{"n_layer": 11, "d_model": 192, "n_head": 9, "n_kv_head": 9, "head_dim": 32, "d_mlp": 640, "vocab_size": 8192, "activation": "swiglu", "norm": "rmsnorm", "norm_place": "pre", "norm_eps": 1e-05, "positions": "rope", "rope_base": 10000.0, "rope_fraction": 1.0, "qk_norm": false, "attn_scale": 0.177, "bias": "none", "tie_embeddings": false, "parallel_block": false, "init": "normal", "init_std_qkv": 0.0462, "init_std_o": 0.0, "init_std_up": 0.0462, "init_std_down": 0.0, "optimizer": "adam_variant", "lr": 0.00141, "lr_mult_o": 0.86, "beta1": 0.9, "lr_head": 0.00809, "grad_clip": 0.5, "warmup_steps": 440, "schedule": "cos", "final_lr_fraction": 0.0, "batch_tokens": 32768, "seq_len": 512, "doc_mask": false, "train_tokens": 193900000, "steps": 5918, "dataset": "wikipedia_en"}
MLP neurons of a small language model. Each row is named by its layer, matrix (gate and up: input weights) and neuron, and shows model dimensions 80-143. Each number is 50 + 12 x the weight over its row's rms, rounded and kept within 0 to 99. A neuron's up and down rows have the sign that makes its largest values positive.
After each neuron's rows, "fires on" lists the tokens most often at its 100 highest values on Wikipedia text that the model never trained on; "fires after" lists the tokens most often just before its 100 highest values on Wikipedia text that the model never trained on.

L7.gate68:51 43 72 64 42 64 26 58 49 39 29 45 48 43 58 39 57 48 46 59 30 49 59 64 38 39 40 52 74 43 52 48 23 63 42 23 39 31 55 54 57 60 34 68 25 46 27 67 54 20 28 66 38 44 60 47 61 33 56 61 44 64 58 39
L7.up68:35 41 45 51 54 45 30 59 56 71 69 39 53 57 60 35 35 29 49 50 31 66 73 63 38 36 59 42 73 66 55 43 49 56 48 36 35 44 50 51 37 43 54 37 50 64 44 64 48 68 69 58 27 51 49 49 48 72 31 33 58 38 63 42
fires on: "2", "0"
fires after: "0", "2"

L5.gate282:57 64 58 54 82 36 61 54 40 46 47 60 41 50 71 76 54 54 44 27 45 33 57 61 36 42 72 51 35 31 70 43 40 33 62 38 47 73 54 25 46 34 50 53 41 38 64 57 45 57 29 30 50 28 40 45 47 32 55 55 50 62 42 39
L5.up282:50 37 45 66 57 41 24 61 66 44 27 39 41 53 47 69 50 47 51 52 31 47 63 65 63 44 51 60 45 66 53 82 72 54 36 51 69 62 50 61 43 63 40 47 50 57 35 72 67 53 24 59 32 43 35 60 43 74 50 54 61 72 51 69
fires on: "1", "2", "ter"
fires after: "9", "4", "8", "7", "1", "6"

L7.gate133:53 48 62 56 75 60 67 49 57 25 27 35 71 57 51 69 61 49 31 46 16 51 75 54 47 53 67 63 66 51 43 46 40 64 61 63 39 44 35 54 61 28 50 36 55 73 43 39 26 45 47 61 53 37 54 48 52 58 60 50 61 52 39 57
L7.up133:35 61 54 51 47 44 59 41 75 53 55 56 30 39 70 42 19 39 35 34 48 41 33 33 52 39 50 31 50 49 41 35 62 52 47 52 60 71 61 63 52 37 25 47 56 37 45 44 60 36 61 54 39 77 31 47 46 31 41 35 59 53 61 36
fires on: "s", "c", "'", "w"
fires after: " ", "d", "s", " p"

L4.gate46:42 50 41 47 54 68 51 54 62 38 62 40 22 39 53 53 77 45 46 79 40 54 53 48 31 55 31 45 40 57 77 43 59 44 50 61 41 39 67 25 40 58 51 70 56 88 39 61 35 55 60 41 46 30 44 49 57 30 56 40 59 63 62 36
L4.up46:49 59 57 69 47 46 42 62 63 28 56 77 61 43 58 57 58 35 55 70 40 40 59 62 37 49 44 51 57 61 64 62 59 65 53 48 55 46 50 56 50 57 69 54 31 37 48 38 50 60 67 73 44 55 88 51 49 27 51 30 74 70 41 55
fires on: "9", "ir", "er", "est", "r"
fires after: "1", " Fred", " The", " Em"

L3.gate349:49 28 58 68 44 53 35 60 52 63 56 51 54 70 41 37 38 54 44 53 68 82 41 45 58 57 60 41 49 35 22 36 53 79 53 54 62 49 29 62 73 48 63 46 59 37 46 63 77 64 47 57 51 55 40 52 33 59 50 53 44 56 67 58
L3.up349:45 30 61 47 56 61 46 50 47 49 64 59 36 48 28 57 38 27 50 45 40 75 45 45 42 38 44 41 52 48 48 41 33 99 45 74 43 54 43 59 56 51 40 39 22 38 47 52 42 37 52 69 42 49 37 50 34 65 67 38 55 67 54 44
fires on: "0"
fires after: "2"

L5.gate149:51 69 46 55 34 32 57 47 39 45 22 72 50 47 30 57 36 54 53 32 43 43 68 64 47 44 40 61 49 69 63 70 26 62 47 34 40 38 24 52 53 34 62 50 64 43 47 52 60 28 55 45 29 30 52 54 48 64 48 41 58 64 40 66
L5.up149:37 63 49 56 55 37 74 57 53 61 71 43 62 51 51 59 55 70 38 51 30 30 24 65 39 56 53 43 61 53 47 58 36 45 62 71 45 73 47 55 63 58 38 44 67 52 36 62 34 61 53 70 56 63 56 41 45 60 57 62 65 43 35 30
fires on: " ", "ing", "ly", " It"
fires after: "\n", "==", ".", " Dur"

L3.gate297:48 35 45 46 34 48 29 61 31 39 57 65 54 44 51 63 42 55 33 41 71 35 50 50 50 46 59 58 60 47 52 35 45 80 48 40 53 22 50 57 49 52 52 58 49 52 34 57 30 44 44 66 54 53 42 48 35 56 46 55 53 42 53 58
L3.up297:41 61 65 48 53 34 40 53 49 59 59 56 51 41 55 43 57 53 67 49 76 23 75 32 55 46 41 44 36 51 74 45 58 66 59 42 58 39 60 73 35 52 53 40 67 59 55 30 39 62 38 59 55 39 56 40 50 56 69 59 47 36 42 51
fires on: ",", " "
fires after: "2", "1", "8", "0", "9", "3"

L5.gate326:56 58 50 66 78 37 42 48 53 30 38 45 41 44 46 39 48 72 71 63 52 61 43 32 29 48 51 74 34 48 54 60 57 69 33 36 51 49 32 56 26 45 34 65 54 36 58 56 56 53 53 47 37 66 61 61 56 29 48 56 57 70 33 54
L5.up326:67 45 55 37 71 55 47 44 62 50 51 36 33 63 55 52 50 57 45 49 42 63 45 42 48 49 37 58 41 63 50 71 70 56 61 27 65 43 33 41 40 50 52 59 62 57 60 62 48 48 69 44 55 72 50 42 49 40 59 37 45 58 46 48
fires on: "=", "es", "bra", "or", "ist", "en"
fires after: " ", "\n", "s"

L7.gate332:44 43 50 42 53 27 40 56 40 62 35 32 26 48 63 60 34 41 54 54 44 56 58 49 47 51 35 51 55 63 72 49 37 43 54 52 53 43 39 73 23 50 43 58 43 63 40 33 56 38 53 53 48 65 54 58 44 52 32 57 63 64 68 57
L7.up332:57 57 47 57 61 45 41 54 42 69 40 41 38 63 58 56 35 42 64 23 69 29 46 63 62 42 47 44 65 69 53 57 58 39 54 39 39 57 53 42 44 40 56 53 68 49 48 46 44 24 25 55 24 51 34 52 39 60 62 64 53 47 62 39
fires on: "\n", ")", "),"
fires after: "\n", ")", " "

L3.gate417:50 49 53 69 46 71 70 52 63 63 39 43 33 43 42 27 46 57 49 56 47 65 47 56 25 41 58 51 35 49 57 38 50 59 35 54 27 53 16 43 57 61 44 40 56 61 74 67 34 39 39 36 48 57 61 56 35 57 60 65 61 57 47 53
L3.up417:42 72 54 46 40 17 30 76 41 49 50 74 54 34 40 41 65 28 50 71 42 29 39 81 45 50 51 67 70 66 74 81 62 55 55 52 52 67 43 48 46 51 46 38 66 42 39 50 32 49 39 63 44 52 47 57 60 43 54 54 41 48 31 62
fires on: "7", "8", " still", " always", " far", "tim"
fires after: "9", ","

L5.gate451:24 48 57 74 51 45 51 34 30 50 67 47 63 45 45 43 67 46 64 61 38 27 58 56 43 65 45 44 54 43 41 40 47 64 40 44 38 49 68 70 35 60 44 45 44 47 41 44 44 21 61 27 45 36 49 44 61 44 79 61 32 48 53 53
L5.up451:69 44 49 80 49 36 62 23 42 37 66 48 43 33 66 45 63 31 41 54 28 54 42 50 60 43 42 43 58 33 59 28 41 65 40 66 40 48 62 58 59 35 49 53 31 35 38 45 38 44 51 59 57 27 63 42 51 45 58 50 57 68 51 50
fires on: "9", "'", "ter", "‘", "cre"
fires after: " ", "1", "9", " ("

L7.gate328:39 63 58 45 49 51 41 51 73 30 47 39 29 41 54 70 65 42 46 61 44 55 81 70 65 41 56 52 41 39 51 51 37 47 57 52 41 39 51 38 52 36 72 44 37 39 37 54 45 62 39 61 34 54 31 37 52 59 56 61 48 44 33 71
L7.up328:53 54 47 58 58 58 48 41 60 45 66 38 60 30 63 66 45 56 45 52 74 35 50 62 63 47 41 49 29 49 46 42 43 49 46 72 48 47 59 37 58 46 70 50 68 51 40 49 46 48 34 33 49 55 50 63 67 58 31 46 29 37 32 48
fires on: "2", "s", "ce", "3", ","
fires after: " "

L7.gate134:67 52 43 54 39 44 62 71 78 65 62 58 46 70 54 64 35 50 48 51 78 40 49 67 43 35 28 50 41 56 60 44 56 47 55 56 53 53 32 61 52 61 58 35 55 41 51 29 31 45 47 78 47 78 43 40 51 40 46 27 44 48 38 48
L7.up134:56 46 44 46 56 40 57 50 41 57 73 60 51 41 72 43 59 58 45 49 76 57 48 31 57 63 47 62 45 41 69 61 48 56 45 56 38 47 39 39 48 37 57 64 26 31 30 66 60 59 20 57 71 40 49 52 50 57 42 54 67 27 59 35
fires on: " and", "7", "5", "8", "6", " also"
fires after: ",", "2", "),", "9"

L7.gate203:50 62 49 66 46 62 45 54 49 53 45 45 60 42 74 51 58 66 51 50 82 49 49 64 45 18 72 56 58 41 39 52 48 59 34 57 47 47 61 40 15 43 78 60 22 43 45 50 36 53 49 52 24 54 56 49 42 65 39 63 73 70 49 38
L7.up203:27 54 43 62 53 44 31 28 70 61 44 74 54 45 48 66 27 44 54 44 54 37 26 39 57 35 43 60 52 57 44 59 40 70 49 57 47 40 56 67 44 51 60 50 56 32 48 44 30 45 61 33 65 38 55 58 49 43 62 32 40 72 39 49
fires on: "0", " "
fires after: "2", " in", "-"

L4.gate570:47 57 43 45 73 64 84 59 52 37 73 51 36 47 31 39 66 57 46 45 49 52 54 37 43 64 43 41 51 44 35 47 69 60 25 52 35 36 41 54 71 40 51 31 33 40 48 71 53 62 53 27 46 64 49 60 78 49 42 58 41 56 44 66
L4.up570:67 39 59 54 53 32 61 47 43 48 63 51 56 51 49 61 48 69 35 39 33 48 44 51 72 60 45 46 49 60 29 59 45 32 48 78 36 58 56 59 62 47 37 59 48 54 34 66 48 41 58 53 56 32 49 41 37 56 59 43 46 81 40 37
fires on: "w", "el", "ro", " |", " was", "ed"
fires after: " ", " [", " Play", " and"

L5.gate208:39 55 56 42 52 53 50 36 32 52 50 53 66 42 59 60 38 36 43 28 30 67 45 52 34 47 22 47 45 37 33 44 48 71 59 57 36 61 43 39 35 51 28 64 48 61 53 68 54 53 49 39 49 47 73 25 75 47 69 59 48 56 61 50
L5.up208:60 44 38 51 60 43 55 48 77 59 29 55 40 46 47 48 59 47 32 54 36 42 36 62 65 44 40 34 47 46 50 54 15 39 38 44 34 52 42 50 33 32 53 52 41 57 75 36 45 37 70 35 53 43 53 60 43 52 59 65 40 52 44 65
fires on: " |"
fires after: " ", " —", ";", " Chevrolet"